python train.py --norm="rmsnorm" --rope_fraction=1.0 --qk_norm=false --extras=["capped logits"] --init_std_down=0.00773 --learning_rate=0.00144 --warmup_steps=583 --batch_tokens=65536 --dataset="wikipedia_en"
MLP neurons of a small language model. Each row is named by its layer, matrix (gate and up: input weights; down: output weights) and neuron, and shows model dimensions 16-143. Each number is 128 + 24 x the weight over its row's rms, rounded and kept within 0 to 255. A neuron's up and down rows have the sign that makes its largest values positive.
After each neuron's rows, "fires after" lists the tokens most often just before its 100 highest values on Wikipedia text that the model never trained on.

L5.gate288 [150 104 124 115 136 169  75 155 137 116 105 112 118 113 116 114 180 115 134 162  99 140 139  94 124 128 115 110 134 139 128 139 126 113 107 170 144 127 146  98 108 150 124 146 136 135 107 110 154 126  98 139 139 145 136 151 129  96 174 120 155 101 114 149 114 138  97 140 108 181 134 170 174 152 130 144 121 127 134 126 133 119 138 135  96 126 160 117  92 129 140  90 184  98  90 120 136 122 156 110 156 137 119 105  88 117 127 129 119 180 117 110 118 124 142 129 163 104 168 125  77 115 103 121 144 112 141  96]
L5.up288 [129 109 139 106 134 111 108 133 109 131 137 109 156 194 165 136 122 133 132 160 116 185 159 135 103  89 109 107 135 101 132 105  90 104 148  94 136 113 132 150 163 161 102 140 146 104 143 132 133 142 131 114 157 127 114 150 141  96 105  84 162 142 140 122 166 128 187  78 131  95 131 120 111 113 132  97 117 118 141 170 119 172 109 158 131 110 127 107 180 142 105 175 157 120 171  98 121 153 143 114 121 147 144 130  79 152  94 124 132  87 125 154 155 159 135 153 120 169 131 126 117 121 132  84 113 124 108  96]
L5.down288 [128 110 102 164 113 132 128 134 165 119 139 128  99  60 106  93 114 133 102 150 152  63 119 123 144 167 150 170 122 172 147 125 175 124 130 164 101 166  98  95 125 128 160 114 100 115  80 130 100 136 118 150 135 147 134 100  87 129 103 128 119 120 124 121 118  89 100 147 176 113 124 130 101 113 125 138 169 127 164 108 146 104 125  96 130 151 130 136 113 139 142 110  77 115 121 136 126 100 126 124 121 148 122 147 175 106 154 133 117 184 128 117 112 113 125 143 125 103 145 130 139 135 152 125 123 145 163 170]
fires after: "202", "201", "198", "193", "200", "199"

L3.gate521 [151 138 130 137 147 170 116 125 129  77 147 172 168 113 144 116 151 129 166 105  89 139 143 135  91 127 107 161 114 184 118 137 137 122 152 123  81 140 143 147 115 121  85 138 146 124 143 129 132  86 154 144 156  85 111 129  91 178  98 149 159 122 120 142  98 129 150 157  99 176 106 113 130 115 135 114 149 104 149 143 134 124 139 104 157 146 153 159 125 133 151 111 156 122  98 101 155 108 145 131 148 116 130 156 134  91  94 138 157 165 121 127 166 111 112 124  98 141 126 122  89 127 160 107 139 135 146 132]
L3.up521 [173 176 142 108 107 119  97 150  95 135 121 119 129 124 131 144 118 138 154 121 138 134 136 115 145  98 110 153 135 174 113 139 138 140 100 141 126 136 124 108 117  76 129 102 124 113 139 171  90 147  97 136 116 102 143 170 131 116 139 109  66 159 149 115 131 115 133  95 116 106 149 111 121 132 176 135 145 123 133  96 139 116  89 126 165 184 100 141  82 108 141 107 132 156 119 132 130 134 184 132 127 161 139 121 142 135 132  83 113 108 140 106 142 107 112 135  88 138 135 138 137 122 135 142 145 126 165 118]
L3.down521 [ 93 100 141 168 162 155 162 112 168 111 152 125 139 114  86 151 134  88 145 156 124 131 119 132 100 162 126 151 116  97 104 111 110 107 173 133  98 146 123 170 114 179 117 120 149 125 108  99 153 110 153 126 135 112  89 102 132 154 132 164 188 124 114 127 123 153 121 140 147 162 114 145 149 115 100 123 141 131 151 188 129 143 128 103 112  93 192 127 131 133 148 134 107 120 139 112 120 134  98 117 172 102 124  98 130 133 111 158 136 137 101 129 130 122 131 128 150 113 137 128 139 119 134  99 137 116 134 157]
fires after: "| ", "; ", "(", "the ", "- ", ", "

L4.gate78 [143 125 108 129 187 106 105 166 111 140 109  88 152 126 146 103 140 137 157 136 153  95 166 136  86 131 116 131 144 167 127 131 133 148 112 129 132 113  95  97 151  81 132 108 135 118 154 149 129 142 105  86  65 151 129 164 115 109  97 139 118  79 113 139 114 140  98 137 146 136 124 153 146 151 111 141 128 137 153  85 130 161 122 152 140 129 130 131 125 140 134 130 139 135 159 126  56 149 131 131 114 127 149  93 131 104 120 119  97 111 122 133 105 139  91 145 100 150 155 154 136 182 130 103 116 103 110 107]
L4.up78 [122 145 136 117 144 173 136 133 129 128 117 130 152 145 113 130 120 189 105 126 108 140 151 174 117 151 132 117 102 154 125 164 101 140 112 116 133 176 132  97 144 118 165 130 159 101 137 168 174 126  91 120 160 114  67 149  95 140  74 134 173 101 144 105 126 127 119 104 138 183 137 140 125 117 151 116 135  97 112 163 167 119 125 139 118  97  89 115 108 128 135 106 154  95  97 112 131 116 141 135  93 107 127 148 137 126 137 158 138 100 134 113 162 131 126 149 123 177 139 107 109 114 107 147 132 156 117 102]
L4.down78 [134 123 128 133  46 127 120 117 164 120 117 171  74 152 102 142 114  92 113 126  91 115  93 121 144 128 129 120 115 116 138 156 121  92 133 144  82 131 125 193 127 170 113 135 114 130 111 124 130 102 148 176 153  98 130  90 157 143 171 133 133 156 115 118 127 121 155 139 108 154 119 130 112 140 125 113 130 106 120 146 115 132 129 102 120 123 125 113 136 123 137 140 107 129  97 132 197 141 128 161 147 130 108 148 172  99 132 137 142 118 143 107 126  96 162 135 135 114 116 109 120  93 127  99 113 144 155 138]
fires after: "| ", "L", "-", "br", "l", "to "

L5.gate224 [116 134 100 178 137  98 136 109 126 143  98  73 126 110 144 148 163 140 164 155 145 159 135  92 118 125 148  85 134 102 107 143 123 128 173 122 110  93 117 117 159 119 117 104 105 125 156 145 119 167 132 117 108 148 160 157 147 121 132 120 138 104 127 158  90 128 144 100 155  96 116 117 132 168 146 127 109 106  92 123  97 174 158 121 152 135 140  78 130 118 166 176  84 123  98 122 134 166 121  96 130 139 113 108  88 131 142  88  78 148 135 107 129 113 152 118  89 105 172 165 139 108 156 128  82 113 158 157]
L5.up224 [128 158 144 121 126 142 103 125 132 120 116  89  65 107 147 125 135 174 143 132  59 145 162 115 136 104 178 132 123 121 136 124 129 127  80 106 135 123 104 121 118 147 145 141 140  79 128 127 158 125  83 125 122  97 160 123 119  92 119 122 151  94 136 123 157 148 144 172  99 141 147 155 155 134 165 124 138 136 122 126 115  95 155 130 106 146 150 103 160 144 155  87 123 138  70 124 125 122 114 148 122 145 134 151 119 110 141 156 123 150 118 128  77 141 138 143 158 115 124 115 159 104 103 137 128 113 112  95]
L5.down224 [144 161 104 113 135 124 102 137 135 118  90 118 138 125 108 139 139 133 103 114 146 149 113 113 129 124 112 105 136 148 162 136 147 125  99 115 122  75  99 138 147 125 128 125  85 134 115 147  97 119 133 116 144 143  87  87 128 133 104  79 126  95 146 142 119 108 123 153 113 130 149 146 129 144 155 123 129 119 154 119 154 135 140 127 147 146 134 120 154 149 112 113 115 171 107 117 132 128 146 157 115  74 107 160 140 112 130 146 106 147 135 114 146 161 106 144 123 127 166 121 183 111 126 104  72 153 184 132]
fires after: "c", "l", "L", "Mon", "D", "r"

L3.gate500 [103 114 158 132 148 170 123  74 142 116 115 168 118 115 188 120 147 119 132 118 137 107 111 145 127 122 110 137 122 152 174 114 106  82 124 138 160 185 126 167 144 142 150 128 122 103 154 107 125 123 119 145 138  91 135 171 164 130 136  68 144 141  90 120 134 127 117 143 145 107 120 115 128 143 155 152  93  95 141 134  70 136 148 132 158 128 106 143  77 176 127 144 122 112  72 116 115  80 146 190  92 141 154 134 124 174 157 120 158 158 134 130 138 127 176 144 109 151 123 120 141 161 106 136 142 134 109 138]
L3.up500 [117 115 130 153 152 141 109 140  65 104 114 134 128 149 110 148 123  97 153 104 171 138 158 135 145 133 176 128 178 121 116  75 153 137 137 126 113 116 179  99 173 129  85 152 126  86 104 109 137 114 155 166 102 112 135 119 137  98 131 140  83 173 143 122 121  87 105 135  90 125 133 114 113 120 159 110 122 130 145  98 193 168 160 148 161 144 119 170  92 108 119 101  90 119 130 164 100 145 135 141 120 120 134 152 149 115 127 133 134  85 135 177 181 132 128 125  90 128 123 127 129 136 118 105 128 147 126 106]
L3.down500 [133 155 126 114 138 117 137 133 164 126 137  90 119 131 146 105 142 146 118 156 112 140 123 133 101 144  88 119  98 151 129 156 123 117 153 136 128 145  83 164 112 153 147 100 109 142 113 163 125 145 123 102 159 132 122 140 109 161 137 137 152 106  93 132 156 144 133 110 149 127 127 119 159 151 129 132 128 113 132 176  61  84  92  82  97  92 139  77 161 179 114 144 137 117 152  94 138  96 150 122 144 137 119 122  86 157 124 107 122 169 161 110  86 115 135 138 140 141 146 131 154 158 139 103 146 114 154 153]
fires after: "| ", "on ", ".", "-", ":", "("

L3.gate45 [ 94 174 151 110 191 123 125 127  86 140 126 109 105 100 162  88 120 113 131 132  84 142 149 156  97 123 141 124 113 157 149 113 123 145 188  59 147 133 123 127 149 143  99 151 111 177 166 170 120 115 136 148 162 111 135 135 182  95 155 146 145 155 167 125 121 102  77 158 107 137 136  91 121 138 126  96 136  95 141 147  79  85 144 127 138  92 112  81 135 132 139 136 133 164 105 135  98 124 111 136  88 161 121 137 137  67 140 127 111 147 115 148 195 121 172 150 102 134 142 151 147 133 145 119 119  75 107 147]
L3.up45 [145 110 117 137 129  97 100 125 158 113 114 143 153 122  70 147 148 130 136 110 170 151 135  80 148 102 134 146 166 104 105 121 119 119 108 124 140 144 199 139 130 115 144 115 110  98 113 105  90 124 184 166 102 137  87 145 156 139 123 111 125 125 122 111 139 136  91 133  96 128 144 146 125  97 113 165 150 139 144 103 172 165 110 136 110 182 151 180  99  95 174 158 139 135 115 166 103 169 109 115 130  87 162 138 151  99 172 115  92 109 106 127 106 132 132 105 110 104 128 158 160 132 152  99 120 105 115 134]
L3.down45 [111 163 118 137 161 103 120  86  96 105 120 114 107 111 140 119 113 137 130 159  79 152 131 161 107 107 123  89 119 174 154 159  83 131 181  94 130 119  85 133 120 130 102 130  99 193 165 138 123 141 111 134 170 106 134 130 129 114 151 121 143 150 146 138 149 112  99 145 135 117 146 114 133 155 150  70 121 123 117 179  93  77 139 117 172  57 143  87 161 178 113 103  85 136 154  96 104 139 129 142 107 144 122 107  85 110 114 139  95 148 137 152 174 132 164 137 117 151 138 120 153 170 137 119 155 103 122 121]
fires after: "| "

L10.gate496 [133 108 164 132 124 131 139 145 100 142 113  92 134  68 140 125 165 157 118 103  97 124 150 111 126 123 119 157 111 137 122  95 161 121 160 169  87 125 142 101 122 170 102 181 141 128 154 123 111 137  96 158 118 118 135 121 130 109 131 149 138 161 156 107 127 146 162 132 142 104 100 124 106 148 130 161 124 100 112 128 138 150 122  66 167 137 149 116 116 124  89 157 198 107 103 165 145 124 145 124 120 115 140 135 127 149 142 143 156 129 135 144 130  94 158 131  95 119 136 140 111 129 125  94 139  96 127 118]
L10.up496 [160  97 102 140 116 125 109 149 144 147 124 176 151 138 112 154 113  94 145 164 136 134 139 171 139 104 154 141  69 148 106 105 170 101 139 137 142  85 100 134 146 110 112 113 107 151 125 120 134 154 103  94  96 162 161 154 147 157 103 116 114 146 162 110  96 121 130 147  83 130 157 155 114 152 114 127 174 119 123 145 147 145 100 141 147  89 140 161 103  84 105 109 117 144 113  96 164 126 151 204 130 134 142 136 124 155  83 137 158 168 122 143 131 119 131 130 134 123 133 131 134 133 121 103 119 178  99 114]
L10.down496 [120 156 109 162 118 132 169 122 121 121 152 136 132 102  70 154 170 142 169 120 107  92 116 133 137 125 121 136 154 159 235 144 106  83 110 109 146 162  71 116 137 135 132 142 106 101 141 101 105 118 165 145 130 105  98 114 157 133  85 146 124 118 119 133 110 135 135 124 186 102 138 145  99 113 124  75 126 163 159 152 155 123  95 143 128 137 123 157  99 127 129 158 121 150 187 101  82 133 153  71 117 102 115 163 141 112 139 162  76 155 148 127 130 176 120 132  92 131 125 130 124 143 107 125 140 127 128 155]
fires after: ".", "| ", "- ", ":", "-"

L4.gate20 [156  90 144 101 143 122 113 131 138 167  82 107 116 109 112  80 133 164 124 191  95 136 133 141 113  77 113 157 113 178 145 138 143 137 107 144 100 118 103 123 109 158  74 125 152 141 139 124 163 152 156 175 127 105 140 146 144 112 111 109 148 106 115  53 121 171 119  99 120 100 116 133 138 126 134 164  86 126 106 130 114 126 110 120 185 129 153 104 139 117 164 112 145 114 103 146 179 142 113 172 103 162 127 128 125 157 121 174 158 141 135 121  84  97 131 165 126 157 145 157  75 103 109 100 125 131 109 105]
L4.up20 [134 113 170 131 120 125 116  98  91 122 145 114  91 190 155 130 161 155 163 187 102 133 153 113  67 128  93 147 137 151 144 115  92  93 135 121 167  91 129 145 119 106 113 117 102 124 112 120 115 128 134 161  99 123 140 169 132 127 136 132 128 121 124  98 100 142  69 101 156 124  87 140 107 143  79 127 150 158 109 136  92  87 125 104 162 132 110 101 132 161 155 109 114 142 144 127 153 132 117 141 100 153 157 143 114 134 134  92  88 119 127  92 119 164 143 132 123 121 121 140 127  83 141 144 109 157  69 155]
L4.down20 [100 137  73 148 141 129 143 168 152 112 124 137 135 111 126 139 100  87 103  81 188 139  91 124 174 155 144  97 126 136 124 159 147 159  96 128 125 146 109  87 140  84 128 115 152 139 128 121 166 127 120  74 149 121  79 113 114 116 125 124 147 133 116 167 159 119 189 128  88 124 188 100 161 121 141 141 125  96 160 128 146 141 140 182 110 112 143 170 123 117 114 138 162 126 129 132 110 110 152 135 154 120 101 148 142 109 106 127 111 146 134 135 143 109 101 122 163 115 152 113 141 175  95 109 129 126 165 110]
fires after: "–", "199", ".", "201", "-"

L3.gate352 [173 172 107 108 126  86 117 146 115 113  91 128 110 101 144 100 126 173 101 132  73  95 123 157 164  99  97 122 156 150 134 124 104 154 128 176 175 122  77 131 152 143 139 142 172 130 145 155 148 128 171 144  80 147 104 152 155 120 118 132 141  87 144 122 148 174  93  88 139 113 105 169 122 134 105 126 127 152 138 117 120 162 140 130 137 113 126 139 117 145 127 136 130 113  87 108 172  99 118 119 159 119 126 131 127  78 119 144 142 145 100 125 100 140  90 121 164 132 130 137  87 101 119 139 147 136 176 124]
L3.up352 [164 115 148  86 164 123 138 168 103 127 136 131 133  95 135 138 138 134 147  91 140 102 160 114 124 126  95 109 110 111 105 124 138  97 139 183 151 173 110 113 139  84 159 127  91 138 114 144 130 136 113 164 147 111 113 157 144 153  93 140 147 141 148 103 105 107  99 106 130 140 135 112 111 130  95 150  95 148  96 129  97 135 107 138 141 141 146 117 152 120  79 186  99 135 111 118 111 155 122 182 122  89 112  84  96 139 100 112 152 157 168 137 116 130 164 157 111  93 129 104 121 137 155 121 158 156 110 125]
L3.down352 [152 163  83 178  79 104 111  83 161 123  99 142 139 147 131 138 106 132 109 139 111 136 132 164 128  93 137 123 138 163 127 142  96 138 124 128  95  81 107 136 166 157 103 117 170 114  84 125 125 151 127 119 102 143  90 121 119 112 119 101 106  91 124 160 128 140 124 122 168 133 128 160 153 122 139  95 183 130 189 104 131 118 130 113 127 115 126 122 149 148 172 113 160  98 109 127 150 121 116  68 149 136 143 153 133  91 149 131 158 144  85 157 114 151  89  89 189 149 150 114  97 139  97 150 152 102 176 150]
fires after: "199", "201", "200", "202", "198"

L6.gate323 [192 152  93 122 128 123 124 151 144 129 129  89 128 147 137 132 120 103 117 137  92 160 104 129 135 176 131 143  99 148 100 102 132 108 150 154 113 146 136  98 112 139 121 186 146  95  93 119 142 153 107 131 116 180 130 142 151 118 132 122 156  99 118 125 140 140 113  78 123 132 155 143 119 104 112 181 157 117 161 110 112 153 111 124 154 117 165 128  92 118 130 123 101 104  43 177 106 121 122 133 124  81 155 115 168 130 134 108 117 146 120 107 172 132 112 118 149 106 120 160 127 177 138 114 143 188 142 120]
L6.up323 [141 121 111 121 109 174  99 106 112 137 132 122  93 136 119 131 140 123 143 135 128 109 108 163 134 103 144 116 177 118  89 147 134  97 159 110 111 132 107 118 108 112 163 139 140 109  92 147 170 128 130 140 118  93 107 123  92 153 125 115 128 130 121 155 126 163 129 134 169 130 123 132 109 124 100 165 102  95 124 144  75 145 130 109 130 139  94 133 134 155 141 175 139 126 155 131 128 126 118  95  82 127 115 134 136 134  99 113 137 135 101  99 123  91 165 130 110 131  96  95 144 129 168 141 161 116  80  85]
L6.down323 [144 127 102 150 136 100 175 153 128  72 124 141 153 158  94 115 105 108 104  77 117 128 111 120 142 163 171 132 136 180 134 128 144 187 198 121 105 172 129 109  98 121 108 150 102 131 119 115 112 138  90 111  91 146 155 139 123 141 121 101 138 114 127 117 138 152 132 112 109 125 145 120 103  86 109 172 155 120 101 148 160 132 122 116 147 138 155 132 102 120 116 146 151 104 101 138 174 132 166 158 138 184 112 150 116 173 136 123 124 150 126 111 141 105  97 132 163 167 143 160 160 149 102 106 164 164 126 108]
fires after: "201", "198", "199", "202", "200"

L4.gate339 [136 133 159  95 127 137 104  82  87  82 135 105 125 139 146 122 125 127 134 162 111 153 147 101 118  92 105 166 128 152 127 131 168 117 132 149 142 115 104 112 104  83 150 117 124 121 152 132 121 116 147 156  95 118 172 155 145 130 139 113 152 135 106 138 123 117 108 129 118  99 135 155 132 136  87 172 152 139  99 130 154 100 102 140 117 140 132 112 116 150 184  95 105  89 136 124 141 142 135 130 159 100 157  93 120 172 108 125  82  91 145 126 111 187 136 150 150 139  90 144  78 111 121 133 122 145 100 164]
L4.up339 [116 109 200  59 105  81 133 132 155  73 120 151 132 111 136 103 124 114 124  72 158 175 140 130 118 109 143 180 131 121 121 118 148 119 115 129 134 128 163 124 125 153 122  98 126 109 117 166 128 114 137 145 152 160 153 110 146 153 106 130 174 171  84 145 135 131 100 111 155 132  91 129 114 140 139 137  96 150 107 146 159 116 135 170 136 123 123 106 154  97 147 121  84 109 135 102 136 120 141 169 159 118 149 167 146 118 101 133 132 134 106 125 134 174 124 133  98 120 105 118  91 142 128 149 104 108  68 166]
L4.down339 [122 105  66 142 122 100 121 130 142 141 142 119 111 125  97 168  97 154 134 119 144 128 120 165 108 169 113  97 133 117 142 157 122 135  80 120 117 101 122 128 152 153 116 147 121  96 152  81 128 177 114  99 151 156 117 140 137 138  89 104 111 124 172 126 126 146 153 123 106 163  93  82 133 117 115 113 135 151 167 138 126 178 129 115 122  93 140 131 150 120  89 116  98 165 148 175 105 124 147  95 123 172 139 130 133 160 154 114 170 126 117 158 124  92 117 167  85 137 148 127 125 145 120 115 137 162 155 117]
fires after: ".", "; ", "| ", "(", ", ", "–"

L3.gate535 [145  94 134 106 117 125 139 150 122 117 162  81  88 110 130 165 159 103 126 157 123  99 130 124 125  96 108 149  99 143 137 143 128 138 191 121 129 121 140 131 129 109 100 177 128  99 134 164 112 157 172 142 162 143 133 189 135 127 158 115 124 109 138  85 136 119 110 103 118 127 129 120 132 116 123 144 154 118 180  94 113 145  93  98  69 108 136  65 160 105 165 116 156 122  87 115 174 148 142 174 124 120 145 102 143 153 135 100 147 119 156 125 120 137 149 141 132 118 120 123 145 148 164  97 127 112 125 189]
L3.up535 [130 149 156  91 145 141 152 119  80 125 113 110 121 114 116  91 132 129  84 167 119 136 134 153 143 126  86 150 129 128 166 133 110 123 150  98 115 157 178 138 114 130 110 109 139 101 126 136 139 146 156 143 121 108 138 137 125 168 126 137 157 133 100  66  93 103 147 137 147 130 140 172 122 110 130 130 128 108 179 111 110 118 149 114 122 112 116 115 109  72 135  82 142 137  71 113 157 105 118 165 111 113 144 118 135 142 134 144 175  96 116 123 127 143 134 176 122 156 127 112 164 123 138 146  90 109 121 159]
L3.down535 [ 99 157 114 134 127 126 145 101 133 136  88 199 123 159 111  86 134 126 121 112 127 135 124 129 108 163 101  87 193 122 127 114 114 112  86 123 125 121 116 120 120 125 167 102 147 154 103 110 139 113  76  71  95 110 124 105 103 107 111 140 135 178 125 168  95 114 156 134 129 138 147 105 113 147 120 120 110 134  74 162 136 136 164 144 180 133 103 168  91 127 123 141  97 129 180 163  87 129 124  61 136  83  93 138 105 113 123 145  75 142 107 135 143 110 109 139 127 114 116 149  96 110 103 155 116 149 148 114]
fires after: "201", "199", "200", "202", "195", "198"

L5.gate13 [125 122 110 104 154  72 121 149 108 117 135 122 125 129 159 142 160 126 127 168 164 132 153 143 141 129 131 170 108 105 138 130  99  92 159 118 135  97 163 108 132 171 122 121 144 184  92 143 148 113 151 137 200 153 115 153 141 142 149 105 147 147  92  89 145 117 130 117 105 122 143  80  97 132 131 107 117 115 139  93 101 113 107  89 171 120 146 117 176 133 116 116 138 119 158 124 154 133  86 136 145 141 148 144 111 139 161 153 177 124 153 102 176 137 120 112  94 144 162 119 152 116 105 116 152 109  75 133]
L5.up13 [103 106 139 122 154 139  92 118 124 123 117 149  97 135 113 164 162 132 128 113 123 126 102 172 133 125 129 126 164 157 140  66 114 113  99 110 161 138 183 126 161 119 143 139  65 142 131 115 143 104 127  91 136  93 121 149 118 125 140 167 157 159 148 139 146  89 105 151  85 139 143 125  93  97  85 124 133 112 121 132 124 167  97 176 113 152 142 166 109 118 122 149 139 163  92 119 111 117 119 137 167 122 134 135 139 146 153 128  82 113  68 130 133 150 158 114 119 150 113 122 154 120 142  71 127 138 148 103]
L5.down13 [181  83 136 108 151 142 179  97 123 129 199 126 166 117 149 132 114 143 140 136 143 138 140  76 128 147 150 154 113  91 141 153 126  87 120 135  79 121 100 133  86 157  86 145 146 145 119 122 146 213 133 157 140 127 161  97 143 107 117 118 118 136 114 102 123 136 123 110 152 114 159 123 149 174 147 132 131 116 118 154 149 108  83  87 129  88 105  74 140 164 114  94 135 119 129 147 120 148  88 134 101 122 112 111 118 141 127 102 169 201 180 157 119 150 127 170 103 111 153 155 107 146 127 130 140 117 123 130]
fires after: ".", ":", "97", ": "

L5.gate488 [193 105 105 105 161 125 124 123 145 117 159 115 113 142 144 119 100  91 153 103 158 147 125  89 158 114 167 130 140 162 112 106 127 108 105 127 111 156  98 121 150 159 166 193 111 133 130 135 116 115 141 118 134 111 101 140 112 125 158  91 143 175 116 168 151 124  95  96 108 162 159 140 115 162 186 155 124 141 124 101 113 178 130 162 133  91 144 103 123 151 173 123 145 174 141 151 120 179 137  75 142 136 124 101 132 132 152  96 106 127 132 115 124 125  73 160 125 117 110  88 152 151 151 100 162 102 132 161]
L5.up488 [145 111 151 153 127 122 138 149  89 131 141 104 131 147 133 125 170 133 103 137 117 143  93 105 134 154 150 125 163 113 124 122 124  99 152 111 125 144 163 154 116 130 135 158  93 104 141 128 117 101 126  85 124 110  80 149 153 115 131 100 130  91  87 119 111 129 158 125 169 134 134 146 107 108 133 128 116 150 161 144 100 142  96 132 178 144  72 130  97  95 134 133 147 112  89  89 111 160 106 112 125 141 142 143 130  93 173 123 121 116  87 111 177 171 118 134  99 142  82 135 132 142 150 120 133 124 155 133]
L5.down488 [155 123 174 124 154 139 113 166 101  96  97  95 129 156 178 105 117 143 158 138 123 116 105 114 130 120 136 111 133 130 115 108 129 121 118 144 124 112 139 135 103 108 138 140  89 138 105 148  96 112 156 163 119 116 139  99  92 110 122 106 151 143 141 115 123  78 123 152 155 147 171 152  90 186 151 111 130 107 131 125 170 149 142 156 117  88 119 138 114 151 144 107 143 128 131 163 127 195 113 114 112 121 148 145 139  76 141 162 103 147 189 121  93 105 126 188  82 120 139 140 140 157 132 148 119 124 116 148]
fires after: "1", "was ", "| ", "2", "9"

L6.gate153 [157 131 118  99  91 111 134 155 108 116 109 104 166 135 169 179 147 126  96 138 100  97 124 142 124 115 134 132 142 103 111 140 174  93 128 151 143 112 163 133 126 128  91 122 157 159 108 112 104 140 145 154  72 103 140 101 131 114 117 136 109 176 127 144 146 143 122 135 115 126 137 133 112 125 100  92 150 120 131 124 104 198 147 137 167 120  98  99 144 159 124 152 167  87 118 182 144 148 139  99 123  84 124 119 152 163 158 113 124 148 129 121 144 126 138 105  93 126 118 135 161 118 156 141 129  87 102 148]
L6.up153 [152 165 117 142 150  98 132  96 145 154 140 111 100 144 126 171 126 141 102 106 116 109 155 121 117 142 128 117  83 104 127  85 129 113 118 146 140 139 118 168 114 123  72  88 161 123 153  83 130 130 116 105 142 166 133 172 104 137 163 118 125 125 128 164  86 136 113  96 144  93 140 134 153 125 117 168 130 155  96  98 147  99 120 113  84 163 157  99 115 105  99  75 138 111 115  93 117 134 128 141 133 112 104 121 154 113 110 160 125 138 125 139 148  89 107 102 113 143 120 141 141 103 118 134 109 113 108 112]
L6.down153 [127 177  72  58 139 122 160 139 125  78 143 154 160 147 146 126 109 133 113 158 154 175 111 122 142  80 120 144 151 147 152 106 111 146  88 118 155 109  97 135 118 119 132 123 145 134 116 146 178  92 147 108 101 163 129 103 116 124  97 163 103 141 166 106  89 133 127 164 125 135 103  98 116 129 156 136  89 122 167  87 131 143  94 171 149 103 127 135 132 110 117 125 145 124 125 140 137 165 156 170 154 108 120 138 153 141 156 115 138 119 122 135 104 149 148 156 115 118 139 106 174  92 142 129 111 102  99 133]
fires after: "| ", "- ", "\n\n", ". ", "\n"

L3.gate147 [117  99 142 131 132 121 128 142 100 142 145 106 106 144 117 133  96 127 140 124 154 131 132 118 138 125 128 132 160 122 111 149 132 116 142 122 131 120  89 105  65 141 134 169 121 104 144 111  80  99 171  75 122  95 128 160 133 152 118 159 136 167  99 151 107 136 187 131 118 111 195  91 124 176 153 142  92  75 101 104  62 156 152 114 139 147 112 127 144 153 104 145 119 146 120 175 142 142 128 102 101 126 142 136 137 122 149 131 140 138 137 123 122 137 144  95 115 161 130 151 166 146  86 105 104  89 104 161]
L3.up147 [172 130 123 116 120 127  98  96 127 139 161  93 135 138 152 130 151 151 137 182 144 154  96  87 133 111 119 154 159 121 127  91 141 113 174 115 157 126 130  87 116 122 120 117 136 146 128 123  71 152 159 141 144 151 120 112 128 142  84 104 111 149 186 133 111 163 104 132  87 151  67 164 134 131 113 160 178 149 150 108 162 148 149 164 122 134 118 138 116 103 121 130 118 149 138 117 125 150 127  84 152 113 126  99 137 120  89  82 108 103  85 124  98 141 129 137 126 121 168 105 132 138 178 110 129 136 117 147]
L3.down147 [ 73 127 134 142 130 133 160 150  94 142 121 117 107 112 128 130 110 116 142 119 131 167  99 156 105 135 114 111 142 122  87 146 123 131 118 106 114 111 112 139 118 158 137 163 128  81 115 113 113 104 139 109 143  70 131 133 151 162 140 167 147 134 107 141 137 145 168 122 107  89 162 106 124 156 135 121  97 111 106 143  68 124 115 133 122 145 112 121 168 162  86 144 105 132 130 129 163 122 124 116 129 142 122 136 100 119 144 148 117 134 140 126 140 132 145 115 130 136 119 161 141 106  80  80 126  93 115 158]
fires after: "| ", "; "

L10.gate386 [122 114 126 127  86 141 130 162 139 180 135 137 161 141 129 120 127  78  72 101 119 175  81 136 156 124 156 125 145  97 135 106  94 124 107 124 144  96 116  98 131  81  97 141  80 112 129 153 125 120  87 112 142  90 136 150 127 140 105 136 135 128 119  72 148  96 110 103 144 139 120  85 135 151 141 163  88 148 150 159 106 111  96 157  96 162 133 123  83 120 142 138 145 164 130 102 153 157 214 129 101 115 147 130 113 113 143 155 156 135 112 132 120  93 134 123 161 138 112 110 154 177 169 149 118 118 113 152]
L10.up386 [132 149 136 122 134 137 108 112 145 156 149 131 119 113 132 161 110 112  91 159 154 189 132 104 144 142 123 165 176 116 144 115 120 134 170 101  92 107 128 116 146 162 117 107 103 146 159 143  79 120 141 127  77 167 146 169 129 165 146 150 160 110 129 134 135 155 159 121 168 149 139 107 114 150  79 186 105 118 144 130 125 151 134 106 155 130 120 168 103 124 120 111 120  98 100  57 121 117 174 126 138 132 104 174 131 116 131  80 139 106  74 128 136  92 109 139 103 131 142 124 152 136 156 120 115 119 111 132]
L10.down386 [116 139 145 188 163 123 181 168 136  91 118 116 148 167 148 136 126  92  97 127 126  92 147  97 127 119  91  87 139 114 140 160 110 103 129 131 127  91 119 142 123 153 133 175 123  97 100 107 129 139  89 148 132  84 125 138 115 116 134 147 167 108 169 137 174 128 133 136 132 148 153 131 115 105 103 156 108 159 133 174 117 115 168 166 126  94 119  96 116 118 120 162  92 160  96 104 126 164  96 138 136 116 155 162 110 127 127  98 109 150 119 160  83 123 120 212 100 126 132 135  97 144 126 161 125 130  92 128]
fires after: "| ", "(", "."